config = dict(
    d_model=576,
    init_std_qkv=0.026,
    optimizer='adamw',
    lr_head=0.00415,
    decay_shape='pow',
    batch_tokens=[65536, 131072, 196608],
    z_loss=0.0001,
)
MLP neurons of a small language model. Each row is named by its layer, matrix (gate and up: input weights) and neuron, and shows model dimensions 224-319. Each number is 200 + 20 x the weight over its row's rms, rounded and kept within 0 to 999. A neuron's up and down rows have the sign that makes its largest values positive.
After each neuron's rows, "fires after" lists the tokens most often just before its 100 highest values on Wikipedia text that the model never trained on.

L9.gate50,204,185,209,203,194,187,221,205,205,170,210,209,184,189,190,195,197,169,194,232,173,207,217,188,183,200,196,191,188,210,211,248,164,200,170,222,224,206,199,205,195,195,208,215,171,206,206,196,206,195,216,190,218,185,236,179,180,228,220,193,201,168,221,211,244,203,210,204,219,200,210,238,220,155,199,170,217,169,172,212,206,185,223,201,170,204,218,182,206,190,185,212,230,179,218,203
L9.up50,191,230,249,205,202,196,194,215,216,226,225,195,194,137,198,199,200,201,196,201,183,175,202,205,205,203,202,170,207,191,164,189,222,210,162,203,212,180,160,209,175,206,160,218,196,198,193,196,216,209,198,204,197,187,184,207,208,182,232,198,177,201,198,224,203,197,193,190,186,195,174,205,223,216,211,197,184,230,182,207,185,170,226,216,194,210,175,184,196,192,189,197,210,199,167,189
fires after: " |", ";", " it"

L2.gate1513,178,205,178,167,203,212,206,228,212,210,210,186,195,189,172,213,196,168,196,186,206,207,204,162,229,220,190,188,191,204,213,200,235,202,190,163,222,209,183,209,205,154,204,177,205,185,206,196,205,166,220,182,213,160,206,181,169,180,219,207,171,218,203,170,180,176,238,217,188,237,191,173,189,175,186,231,219,197,194,228,197,201,216,241,198,203,203,139,218,183,196,221,201,190,206,187
L2.up1513,178,152,173,209,188,198,177,214,192,205,214,211,181,192,176,189,227,181,201,212,211,203,228,185,201,180,203,224,243,188,238,211,195,205,165,196,222,232,184,182,167,219,224,203,179,220,153,208,208,212,196,181,200,165,235,197,189,219,213,212,174,231,197,204,232,201,206,225,233,199,163,208,180,201,187,248,219,201,187,227,186,191,243,193,187,225,205,227,213,181,175,151,223,216,198,203
fires after: ".", " |", " (", "-", ",", "}"

L5.gate1299,225,194,183,207,200,182,202,227,198,188,187,179,215,207,218,200,191,154,220,197,232,193,186,209,215,195,228,183,192,229,199,175,212,179,150,178,214,195,194,193,209,199,186,230,208,189,181,190,197,220,166,230,190,225,204,209,170,205,224,206,185,216,220,202,171,195,214,212,174,212,205,187,175,215,193,196,190,181,150,203,224,194,166,182,197,215,233,211,198,224,206,218,174,200,192,212
L5.up1299,225,191,215,220,206,202,201,147,250,174,196,206,208,204,220,202,155,204,198,202,194,230,230,206,195,190,217,163,220,178,203,211,202,210,165,211,215,198,211,192,214,217,198,195,190,194,211,199,218,212,196,236,207,184,179,229,222,188,204,185,207,212,204,169,200,203,202,187,208,219,187,202,221,196,191,185,202,185,217,183,186,191,208,184,210,171,236,178,192,215,197,215,204,193,208,204
fires after: "\n", "|", " ISBN", "-", " first", " Gold"

L9.gate1464,236,209,216,145,226,213,177,192,201,186,211,196,189,185,193,185,188,158,199,171,206,187,210,212,196,199,166,209,192,203,177,176,191,222,241,209,147,222,195,220,213,206,228,175,219,163,195,186,205,229,167,221,188,215,210,210,180,233,189,202,183,202,191,179,221,176,203,197,208,177,172,180,174,192,229,219,188,205,207,212,225,235,179,203,194,210,214,157,216,219,183,190,171,205,197,228
L9.up1464,214,176,222,160,224,186,212,198,210,210,176,211,189,204,178,212,222,196,173,194,217,139,195,189,177,193,193,225,223,218,183,185,213,225,215,201,163,225,214,218,172,205,229,180,200,214,185,182,182,237,178,184,206,178,185,196,191,197,199,209,192,195,181,193,197,173,163,221,214,164,154,179,193,194,203,191,214,186,184,184,227,182,194,212,211,206,215,188,204,216,205,191,176,233,175,216
fires after: " =", " ", ")"

L5.gate1155,181,226,195,202,200,182,199,216,230,189,225,246,231,185,183,198,198,201,172,184,182,191,234,213,186,183,211,181,195,187,186,192,183,199,193,186,191,193,186,179,225,205,185,176,201,232,193,218,178,205,172,206,238,196,186,205,221,192,209,209,182,201,200,209,172,222,213,177,184,235,242,203,152,213,206,199,209,162,178,216,178,210,195,220,228,176,191,210,259,209,182,207,226,238,183,217
L5.up1155,252,162,222,190,191,184,239,188,195,204,209,196,184,195,213,234,212,224,167,201,187,223,202,209,206,199,225,168,212,178,205,208,208,235,174,203,183,200,180,210,167,235,221,176,202,193,208,206,180,205,183,217,241,235,212,202,196,188,196,206,211,198,144,206,198,209,166,171,177,216,205,220,188,219,165,199,190,171,188,196,218,201,218,169,201,190,219,201,199,207,196,170,192,221,192,233
fires after: " \"", " (", "-", "—", " McD"

L5.gate440,182,220,250,178,211,210,223,203,214,168,178,188,208,196,171,175,211,169,212,205,197,173,225,213,174,171,191,195,213,204,186,230,204,182,165,220,210,229,188,200,208,176,240,214,218,214,210,191,227,182,214,209,207,160,187,196,186,241,187,213,162,197,206,215,213,183,159,199,204,208,223,219,204,157,199,226,224,207,212,155,215,196,170,201,227,177,195,207,205,184,216,222,208,190,213,173
L5.up440,183,157,164,211,183,208,212,200,167,175,191,196,211,214,191,181,208,192,175,195,178,213,171,215,212,210,241,222,231,193,228,200,182,177,183,195,198,208,223,196,203,177,191,128,187,186,212,208,201,201,256,196,219,213,194,230,200,209,240,251,198,195,224,219,178,191,168,216,202,201,222,238,201,194,240,195,185,186,237,189,201,187,191,192,203,186,202,239,199,158,201,205,171,207,185,207
fires after: " J", " B", " M", " k", " H", " R"

L9.gate1271,220,192,205,195,230,193,220,214,200,213,185,224,195,237,163,151,178,177,189,177,209,203,201,210,174,167,236,239,205,219,211,203,205,232,214,174,208,199,187,191,195,239,200,228,201,221,224,202,220,169,197,191,244,180,242,189,200,194,219,229,187,233,205,232,223,199,238,224,242,180,203,193,172,204,196,225,228,192,224,211,196,209,199,203,172,211,166,191,203,191,199,191,175,201,189,244
L9.up1271,201,179,200,208,215,193,205,161,184,207,210,204,216,230,209,179,211,226,185,143,212,185,181,205,173,196,198,200,221,220,214,189,209,196,227,178,225,201,229,178,202,240,161,177,188,243,196,167,203,167,226,212,220,210,212,158,216,185,222,235,156,250,215,205,195,207,188,252,222,205,215,166,205,198,231,215,206,208,185,202,184,207,200,198,176,195,186,174,197,180,200,216,228,154,211,208
fires after: " |", " as", ",", "\n"

L2.gate1120,175,180,190,218,225,195,219,205,235,208,224,187,195,182,228,195,215,222,189,175,204,198,206,174,197,206,197,233,218,203,188,192,194,221,156,213,217,196,213,199,217,246,195,167,174,197,137,224,175,200,202,185,188,206,235,228,207,210,228,226,189,157,172,205,197,230,197,184,185,224,229,171,193,167,195,222,182,229,175,205,196,177,228,214,212,182,192,205,181,200,208,206,227,166,199,196
L2.up1120,219,158,173,231,202,197,191,175,212,216,197,191,192,200,200,175,217,203,229,216,202,165,191,188,220,194,235,222,197,214,243,211,190,218,209,167,237,235,188,231,196,236,225,179,218,192,167,207,205,205,185,206,196,221,219,224,213,232,256,207,213,212,213,232,191,203,210,222,215,240,182,187,166,215,235,206,197,203,177,220,231,186,226,190,160,192,209,202,176,172,157,196,215,173,185,200
fires after: " (", ",", "–", "-"

L9.gate1494,200,233,213,149,190,245,209,183,227,218,158,222,167,176,213,195,209,165,175,207,196,208,186,222,195,201,239,215,168,188,174,193,210,204,216,172,190,188,223,199,182,198,215,157,180,196,237,204,191,215,213,228,180,210,233,175,199,206,168,208,180,223,184,165,189,178,154,169,201,230,225,204,209,195,211,165,197,215,202,203,209,238,187,209,173,226,189,217,223,214,176,218,190,216,205,232
L9.up1494,222,157,177,185,201,203,197,179,190,165,204,212,172,171,203,183,189,200,142,177,194,215,180,185,207,234,213,219,210,190,189,182,185,233,219,199,201,213,220,209,229,194,248,167,228,192,219,208,167,181,179,201,215,211,228,200,171,210,182,233,199,199,188,235,186,231,195,205,199,193,208,172,167,189,205,207,196,203,226,235,206,175,197,195,194,231,200,167,174,229,199,189,213,223,199,219
fires after: " ", " Festival", " Team"

L5.gate1481,202,201,223,202,209,188,195,216,195,187,214,200,202,170,156,187,179,192,213,198,183,200,210,188,166,200,201,198,218,209,200,242,196,192,179,184,159,221,164,179,200,226,187,179,223,200,274,180,221,203,204,203,182,172,202,217,153,177,232,218,201,227,205,172,176,187,258,180,219,203,211,178,182,221,220,199,205,185,163,185,231,212,201,207,214,167,229,206,194,207,193,201,194,213,209,180
L5.up1481,215,187,196,177,204,204,196,188,199,227,228,213,166,200,218,199,190,213,196,199,172,220,207,225,169,225,242,202,180,207,177,225,230,218,205,208,195,190,201,233,219,208,261,188,187,206,204,195,203,234,201,173,216,157,202,181,239,193,207,167,220,187,188,188,246,250,211,180,205,211,173,213,219,222,197,240,205,223,227,225,223,196,218,221,188,191,137,211,214,197,198,202,260,210,219,182
fires after: ".", "-", " (", ":"

L9.gate921,188,208,184,211,214,195,209,222,207,159,179,211,190,212,207,236,201,169,243,186,207,184,230,185,187,213,227,187,176,214,189,222,191,205,194,195,189,174,197,194,207,223,189,210,183,189,230,185,197,183,182,200,219,201,186,192,226,188,169,232,193,178,233,222,222,189,202,185,187,232,207,188,225,220,205,193,226,222,201,197,188,198,232,181,180,180,225,222,254,212,200,206,196,189,159,190
L9.up921,212,218,169,203,191,197,193,207,201,207,199,182,182,200,208,194,212,221,198,217,217,192,244,189,198,177,192,234,164,215,186,230,167,191,210,215,198,195,196,193,208,212,209,196,158,173,203,229,225,209,193,201,227,198,193,212,166,198,168,205,257,216,176,239,205,207,241,194,165,181,191,205,223,208,237,248,181,178,215,181,177,194,247,195,202,201,199,193,212,211,231,214,212,182,211,244
fires after: ",", " that", ":", " wrote", "\n", " said"

L9.gate1454,194,199,177,205,228,206,170,224,234,170,210,180,195,191,191,194,200,221,221,217,200,216,212,198,174,165,217,195,170,206,213,203,197,214,157,173,188,211,187,225,240,170,227,215,205,227,193,217,211,168,198,192,173,200,190,203,190,224,175,230,200,171,223,239,194,172,194,203,194,165,193,232,208,215,238,206,183,222,185,203,180,207,218,211,205,225,211,205,183,165,186,206,209,233,201,247
L9.up1454,198,199,224,226,194,199,213,219,210,202,212,197,198,193,183,190,188,201,210,194,208,180,200,228,202,204,218,187,198,175,253,205,234,221,195,178,212,200,219,175,208,173,210,188,199,215,213,199,197,237,208,202,217,212,182,201,210,209,221,183,198,219,179,171,165,221,197,225,223,206,197,216,215,201,190,231,204,220,212,209,214,199,191,217,165,212,193,197,217,177,185,198,184,202,193,229
fires after: "\n", " such", "-", " 1", " throw", "00"

L9.gate68,184,197,213,176,207,226,233,209,203,202,205,212,213,205,166,216,199,219,216,223,200,208,190,168,186,253,196,202,227,204,184,215,167,202,197,191,199,200,217,189,181,202,149,234,193,202,208,181,181,190,193,163,182,168,191,219,184,194,197,213,255,195,185,226,213,206,191,215,213,204,208,185,213,195,220,214,245,208,226,199,169,224,195,188,187,191,195,195,201,208,207,222,244,175,247,184
L9.up68,209,208,187,210,209,210,221,189,193,184,199,230,196,198,204,202,230,217,194,220,220,232,208,175,185,223,164,239,223,197,241,209,188,214,208,188,215,186,185,190,226,185,183,216,183,209,201,222,208,181,193,224,170,182,205,200,161,241,180,188,213,200,209,191,200,161,232,178,219,207,201,181,211,195,223,179,194,200,232,198,206,225,206,230,159,216,186,205,192,235,214,216,200,184,220,224
fires after: ";", ")", ".", " Beijing"

L4.gate1405,250,197,210,180,184,198,210,198,224,194,202,221,217,182,218,198,202,225,173,206,185,203,210,216,199,177,208,200,194,221,226,225,187,225,193,202,203,205,209,195,187,209,198,220,200,225,211,236,214,188,236,181,206,184,160,166,206,188,227,226,168,200,221,200,195,239,161,179,206,200,180,184,205,200,205,193,176,172,153,206,191,204,192,192,188,228,173,201,165,221,194,239,226,202,188,204
L4.up1405,180,201,199,218,213,187,203,159,200,162,231,167,206,233,221,213,191,206,209,185,194,221,206,202,189,158,214,178,212,223,171,186,200,167,192,169,170,189,188,223,201,194,203,233,207,200,228,179,166,178,210,164,186,186,183,211,200,223,207,217,190,219,244,238,201,168,199,174,219,226,204,224,200,218,248,222,217,214,187,201,193,198,167,174,209,166,220,226,184,197,219,187,243,223,217,184
fires after: " in", "|", "born", " In"

L4.gate810,169,202,184,169,192,181,218,198,207,176,190,202,176,179,185,197,183,207,188,205,180,209,220,192,206,181,178,201,219,197,201,189,202,210,184,164,220,207,224,198,216,188,216,202,213,196,198,215,187,138,188,184,245,203,218,208,220,224,195,194,193,201,216,197,192,204,234,181,223,214,205,191,231,204,211,207,196,178,193,194,234,188,191,204,190,192,189,240,195,163,194,201,227,202,210,222
L4.up810,191,236,194,206,198,199,179,219,185,189,149,193,237,193,176,173,206,221,188,189,190,236,230,182,181,179,226,224,220,202,200,206,250,209,176,191,209,193,165,199,167,153,213,209,177,159,233,216,208,187,202,224,192,213,202,175,233,215,183,187,215,170,210,180,192,156,226,178,176,185,198,208,209,223,230,231,207,239,217,192,211,225,185,189,190,148,216,192,221,213,237,176,201,194,192,183
fires after: " K", " B", " V", " N", " M", " |"

L4.gate617,201,185,208,206,235,193,247,218,236,208,206,227,195,190,186,220,254,178,217,209,191,175,225,185,203,194,193,209,178,173,185,180,185,210,180,191,207,188,244,166,220,199,184,212,192,187,226,232,196,180,254,214,161,189,213,208,214,200,198,192,190,193,201,196,233,185,213,227,194,211,202,210,203,184,186,189,181,204,222,194,189,173,193,183,186,214,170,201,217,189,210,217,201,219,180,198
L4.up617,200,243,215,210,213,211,194,223,186,183,242,226,216,188,195,215,198,193,226,209,206,184,196,166,222,196,182,203,222,216,215,212,213,212,185,217,197,215,198,208,176,183,195,195,203,194,156,200,230,182,185,178,216,198,180,204,195,174,200,197,178,237,197,232,171,184,191,182,185,195,197,206,191,184,227,207,189,178,216,184,192,170,215,186,174,214,180,181,201,228,200,172,187,190,198,181
fires after: "\n", " |", ")", ";"

L2.gate484,159,163,219,223,208,174,193,206,231,156,196,193,200,242,247,188,177,185,202,157,231,208,171,186,201,178,202,188,212,196,187,186,200,217,197,204,219,186,164,193,218,196,201,202,209,180,184,198,160,203,220,194,214,179,161,204,204,213,227,225,149,201,234,189,192,181,171,189,225,190,202,166,215,174,173,222,214,179,205,207,213,186,222,188,189,191,222,225,218,177,224,167,194,199,212,212
L2.up484,189,203,226,184,198,204,182,195,221,184,224,215,169,205,196,178,216,164,216,189,210,235,183,215,197,175,185,221,202,203,210,191,193,236,186,199,205,194,207,189,224,206,175,216,177,190,147,217,197,249,230,186,169,197,202,160,202,196,220,201,182,215,246,197,203,207,164,174,203,200,217,182,205,219,198,233,187,170,180,211,186,223,175,242,222,210,204,204,172,212,171,198,215,216,201,195
fires after: " |", "|", " (", " to"

L9.gate620,185,196,176,186,227,195,218,187,197,211,228,202,208,188,213,161,188,164,193,200,199,223,230,225,218,194,205,237,163,214,204,194,231,207,205,199,190,211,182,231,195,215,154,216,179,176,221,223,206,186,168,188,159,189,237,205,200,209,209,190,225,172,182,216,203,173,218,221,202,226,210,197,166,195,195,199,183,217,228,195,201,219,177,192,204,202,186,204,187,210,184,204,167,193,164,204
L9.up620,212,217,205,208,207,249,211,184,194,187,184,213,206,180,173,222,192,178,214,152,242,215,226,184,220,204,184,176,178,189,217,210,183,176,192,192,244,226,183,189,213,201,220,202,226,194,203,214,203,211,197,205,186,174,163,202,193,222,249,213,185,204,194,202,217,225,220,211,188,201,172,227,202,220,219,209,190,211,225,190,198,191,236,242,208,181,199,219,210,184,194,191,210,194,175,195
fires after: " |", "\n", " (", " medal", ";"

L9.gate464,196,195,194,149,173,193,191,154,191,192,184,207,198,193,206,188,213,201,176,204,187,223,190,186,205,205,156,229,191,203,183,216,183,200,198,188,185,207,199,243,158,217,209,166,222,184,190,177,230,197,171,187,213,180,208,216,186,225,181,190,202,217,179,196,194,190,207,187,182,205,226,192,206,199,206,187,227,195,239,198,202,243,179,196,214,218,198,237,216,235,195,186,207,194,193,241
L9.up464,233,191,191,191,198,203,228,224,193,167,164,203,186,250,196,211,214,184,171,216,220,186,178,191,169,248,170,213,255,202,189,189,200,183,189,203,188,229,214,213,211,207,182,216,209,211,164,213,190,177,178,200,232,193,195,190,194,210,174,208,237,203,174,168,169,203,153,205,215,191,219,181,213,194,210,183,239,217,202,196,219,208,186,212,233,205,193,214,187,217,241,206,198,233,175,203
fires after: " ", " 0", " Japan", " Festival"

L2.gate59,196,191,188,219,218,212,189,183,208,181,174,195,198,222,202,209,205,207,228,152,203,172,208,188,179,212,190,209,191,211,181,196,195,158,212,210,170,202,202,176,183,207,186,214,200,203,197,194,195,194,178,205,195,240,201,187,208,201,210,213,204,198,197,215,246,170,208,206,204,191,201,194,176,196,220,203,171,187,215,209,220,201,220,177,220,205,198,213,226,212,177,198,176,148,218,228
L2.up59,194,175,206,235,211,201,202,180,191,214,193,207,200,223,170,168,211,195,202,187,162,159,217,191,183,187,192,210,193,214,182,202,195,190,213,205,190,219,167,214,186,221,196,189,195,181,198,204,183,191,173,187,215,207,201,213,224,185,226,197,195,203,180,215,190,176,180,195,218,202,210,211,215,202,227,218,197,202,215,186,173,196,206,202,238,214,159,209,253,220,222,223,219,163,227,192
fires after: ",", "-", " (", ".", " ."

L9.gate502,196,186,219,184,185,157,206,228,211,220,196,223,209,198,250,213,195,190,200,209,192,191,212,174,186,186,191,208,194,213,206,172,200,207,191,162,174,190,210,208,203,201,185,169,205,183,174,209,182,207,195,178,204,205,202,217,188,211,202,219,216,176,164,188,204,181,222,209,195,191,211,167,231,183,189,244,195,205,207,207,189,218,204,186,179,188,224,195,196,200,190,216,181,165,192,208
L9.up502,218,198,184,199,194,228,213,158,158,175,194,223,197,198,219,173,195,193,175,199,182,194,224,180,226,189,165,188,194,228,169,205,240,160,213,208,202,179,200,219,208,207,191,199,189,176,196,213,176,217,195,198,207,234,217,229,209,206,235,208,182,214,219,197,192,166,203,199,197,180,238,218,223,200,188,213,209,190,209,165,231,205,195,197,225,190,214,203,199,195,200,222,208,200,178,221
fires after: " 0", " to", " ", " —"

L2.gate1263,231,207,185,233,196,205,176,156,172,214,214,199,199,231,214,216,183,191,194,179,236,186,211,166,204,193,192,230,218,192,213,196,204,178,210,200,164,188,212,206,215,183,221,223,206,163,246,194,224,169,184,185,231,239,198,199,209,209,185,184,178,254,208,192,190,170,243,177,217,209,205,209,206,208,253,213,211,199,200,233,217,203,212,214,208,214,179,197,192,195,182,184,188,189,170,225
L2.up1263,206,181,186,234,216,217,213,149,179,180,223,222,271,195,176,228,220,201,218,219,206,200,222,181,210,206,246,225,203,198,197,208,190,185,188,199,172,216,173,180,172,172,175,247,206,202,229,191,208,207,156,195,191,185,199,183,200,205,194,191,193,214,174,177,174,202,219,210,224,212,186,198,231,191,226,215,207,201,179,223,189,233,228,202,230,173,191,165,175,218,198,210,192,183,188,219
fires after: " |", "0", ";", " of", "|", "5"

L9.gate1342,234,183,190,157,255,161,198,186,184,220,215,211,214,203,253,197,181,149,211,181,227,211,238,221,187,235,188,222,215,205,211,184,200,209,201,171,203,220,188,175,183,210,188,214,225,213,178,232,200,200,208,183,218,188,180,188,208,220,205,206,210,213,232,193,206,205,244,209,208,194,222,179,176,182,199,191,194,157,214,199,212,190,223,191,191,185,220,212,192,178,187,196,164,199,196,185
L9.up1342,213,177,185,196,218,203,240,210,200,218,191,177,182,224,197,211,190,224,189,206,189,173,195,200,155,196,186,221,249,217,207,193,221,199,208,179,184,235,196,173,194,217,187,231,227,192,182,191,217,196,212,205,182,220,194,172,201,228,214,214,202,215,204,216,215,209,202,206,212,199,178,164,207,169,166,216,180,186,175,171,238,185,193,188,214,155,209,207,212,156,192,199,191,196,208,215
fires after: " |", " (", ":", ","

L2.gate173,190,185,179,189,219,179,167,177,194,188,201,189,208,219,225,161,203,214,228,200,208,194,201,187,237,205,187,185,202,196,202,199,209,205,199,177,181,181,181,198,214,230,178,184,234,207,218,207,181,204,211,210,192,213,184,192,197,224,213,233,190,235,188,194,206,232,189,213,189,156,220,200,189,201,198,225,152,218,162,198,207,201,235,192,225,179,249,198,186,199,177,185,190,152,219,208
L2.up173,224,181,203,190,196,210,194,184,213,246,191,179,180,223,200,204,225,214,220,218,179,190,214,221,175,216,195,189,174,182,183,203,198,206,164,183,208,219,183,202,180,234,219,184,231,202,231,202,190,189,207,201,198,231,232,203,187,234,192,201,186,205,179,229,194,201,183,209,202,172,218,185,201,215,243,221,208,205,188,206,180,191,230,230,215,194,213,209,216,221,194,222,212,178,210,201
fires after: ",", "-", ".", " .", "–"

L2.gate545,210,200,184,198,202,197,193,173,221,184,212,181,184,205,161,203,210,177,184,187,205,242,228,168,214,209,210,183,223,202,223,222,188,197,215,183,203,172,227,190,226,223,221,213,194,184,189,219,208,177,225,186,188,222,199,222,210,194,185,213,193,234,225,173,176,209,195,190,205,216,226,196,148,197,201,204,202,227,191,195,221,158,204,226,203,192,179,195,181,185,181,205,227,198,193,210
L2.up545,206,161,155,215,211,191,193,187,205,205,200,172,238,187,200,199,196,231,173,192,155,190,189,192,192,238,132,208,211,218,234,173,228,168,203,214,196,192,188,200,189,200,197,206,193,200,215,172,198,195,225,213,204,267,195,196,192,169,263,221,211,221,219,216,183,226,202,209,210,215,233,187,229,206,198,187,184,202,200,182,217,246,200,210,175,201,216,188,207,160,215,197,211,193,188,230
fires after: " (", "–", "\n"

L9.gate281,176,218,203,225,222,237,209,204,239,174,192,179,180,164,216,216,170,198,224,199,204,211,199,217,182,200,171,174,205,230,199,210,209,208,214,189,178,150,215,199,179,177,198,201,186,210,211,187,210,215,179,213,226,171,173,208,224,243,211,198,196,184,190,186,181,229,221,204,215,211,185,222,210,215,203,222,211,168,203,163,182,215,215,210,212,198,214,188,210,203,196,182,231,201,172,204
L9.up281,198,211,219,204,192,255,215,200,222,196,235,186,221,220,183,207,202,205,201,168,181,198,207,218,218,178,188,153,198,233,202,173,173,217,201,241,198,166,212,225,239,200,209,186,191,214,208,205,200,206,208,242,197,170,225,186,196,234,230,190,178,215,227,222,220,211,224,219,180,210,208,187,199,206,177,202,218,164,180,181,214,181,196,184,211,233,201,188,250,200,182,176,219,175,169,211
fires after: ".", "\".", ".\""

L5.gate399,221,181,169,194,225,185,182,157,205,223,190,188,208,183,214,167,189,210,174,171,208,207,181,227,203,228,204,160,211,215,196,210,192,180,184,177,243,191,223,187,195,203,192,202,215,192,240,182,230,199,183,199,211,165,232,194,219,206,168,250,177,218,206,209,164,185,196,207,186,193,192,198,213,180,197,209,189,236,220,213,178,237,205,210,204,218,209,180,165,219,169,174,248,182,197,199
L5.up399,210,159,177,215,219,171,220,156,206,194,226,199,197,211,198,190,183,204,181,176,210,153,212,205,174,188,221,205,198,206,194,186,210,187,202,225,184,229,246,239,202,191,206,194,223,199,173,212,166,191,172,200,234,185,217,196,206,198,203,207,212,221,201,205,208,212,193,174,189,187,170,191,221,186,209,196,198,202,184,202,187,206,176,186,226,187,214,213,187,207,195,201,192,189,201,196
fires after: " in", " the", "In", " In", " |", " and"

L5.gate1040,200,238,220,159,212,200,171,209,211,227,200,200,197,210,228,171,178,197,192,182,205,191,189,144,203,183,214,226,226,227,179,214,193,219,164,196,220,172,209,220,195,178,181,233,203,207,236,189,203,197,225,173,186,207,206,181,170,220,236,189,194,221,200,182,222,185,213,206,227,227,186,221,217,187,178,206,206,197,191,227,181,224,208,185,195,158,199,227,185,176,196,167,188,219,176,188
L5.up1040,232,213,193,245,196,204,220,208,199,188,178,220,188,203,183,217,228,231,196,213,224,217,191,202,166,192,214,185,165,206,173,213,191,186,216,202,204,158,190,206,199,181,136,211,190,223,216,225,199,207,182,248,195,186,233,196,199,174,187,217,216,219,185,185,201,202,180,178,201,183,216,198,219,204,188,194,233,244,207,221,163,203,185,183,234,206,203,209,238,191,210,196,236,216,206,216
fires after: "|", " |", "-", "\n", ":", "=="

L9.gate858,207,238,174,195,199,194,207,203,189,174,198,201,178,189,160,225,169,198,227,201,182,194,190,219,211,219,193,192,191,200,225,152,185,197,163,185,224,181,200,231,192,210,182,199,174,185,183,215,235,197,201,171,165,203,207,222,243,183,212,204,208,180,215,176,229,182,181,219,210,161,182,210,216,213,151,152,182,183,183,208,209,207,208,207,190,215,169,225,182,212,191,169,189,196,184,184
L9.up858,216,221,176,203,212,233,179,185,200,213,170,200,199,176,195,179,206,193,197,210,177,192,223,187,215,187,200,189,211,191,215,221,172,164,200,209,187,212,229,190,215,202,154,156,180,204,161,233,185,190,219,200,252,207,192,184,193,185,209,192,225,199,197,215,227,220,225,187,201,190,189,238,207,210,214,167,193,197,214,156,218,181,221,193,214,218,213,200,180,238,199,210,166,217,201,188
fires after: " 2", " 0", " 1", " 3", " Quarter", ":"

L5.gate174,199,193,174,176,204,178,218,198,243,211,180,189,231,194,219,170,203,229,183,216,208,237,191,206,219,186,183,188,199,183,221,187,163,217,181,175,204,201,200,207,179,187,179,243,178,181,196,199,223,172,190,187,216,220,192,232,183,209,208,208,207,229,183,173,197,211,224,216,198,203,179,202,207,195,208,250,204,197,149,233,215,219,194,182,240,190,230,221,225,194,237,210,175,201,233,198
L5.up174,206,207,204,197,175,225,240,180,195,192,204,180,195,172,209,177,213,220,220,195,191,199,220,183,200,155,212,182,178,181,215,215,190,173,197,215,227,210,192,210,206,202,166,215,187,216,191,189,206,231,220,199,189,175,190,217,204,195,243,215,171,233,193,200,204,218,205,200,218,176,156,218,190,229,191,225,205,214,209,222,176,160,207,212,181,197,175,219,205,198,224,189,183,218,221,235
fires after: " 1", " 2", " 5", " 0", " 3"

L9.gate1144,203,225,214,205,235,163,194,205,203,177,199,194,181,186,147,235,165,203,194,207,190,182,199,204,219,203,198,158,204,200,205,202,200,227,188,167,206,187,155,204,224,225,211,192,226,220,229,174,183,177,193,200,181,204,186,216,201,167,180,197,204,196,232,198,217,236,194,211,176,209,185,205,204,212,211,238,204,224,184,194,211,223,207,217,224,193,214,182,162,214,227,225,205,209,180,222
L9.up1144,201,201,197,219,198,177,210,207,176,180,236,210,231,194,214,187,207,188,185,191,194,195,185,196,217,183,189,177,211,206,198,191,218,197,219,169,190,204,188,178,223,213,214,174,257,172,183,194,192,216,188,192,203,234,170,214,175,184,213,229,218,228,227,187,210,192,192,208,171,201,194,180,210,238,255,206,226,211,203,193,225,212,217,187,200,166,184,234,174,198,220,209,213,207,200,211
fires after: " |", " mm", " (", "."

L5.gate1246,201,228,202,165,195,192,234,217,202,205,177,183,195,218,199,204,170,178,208,222,240,174,235,180,186,203,159,202,183,219,199,201,199,204,212,203,219,214,158,191,204,194,202,216,172,214,227,169,221,211,207,220,221,218,197,214,206,202,214,220,198,204,200,181,197,240,216,175,211,226,238,192,215,187,198,242,234,228,158,201,224,198,205,196,233,215,204,168,229,207,215,195,217,201,187,197
L5.up1246,207,204,161,211,201,189,181,191,199,221,206,199,241,230,208,186,181,205,183,203,173,224,209,224,180,206,213,146,215,196,203,214,208,192,187,201,189,220,224,205,185,238,199,200,135,173,173,184,198,225,158,217,202,186,168,231,200,260,165,193,189,216,195,230,166,199,205,200,186,191,152,167,224,186,187,216,226,199,178,210,205,209,175,176,217,212,219,165,210,234,190,174,218,194,228,210
fires after: ".", " /", " P", "-", " F"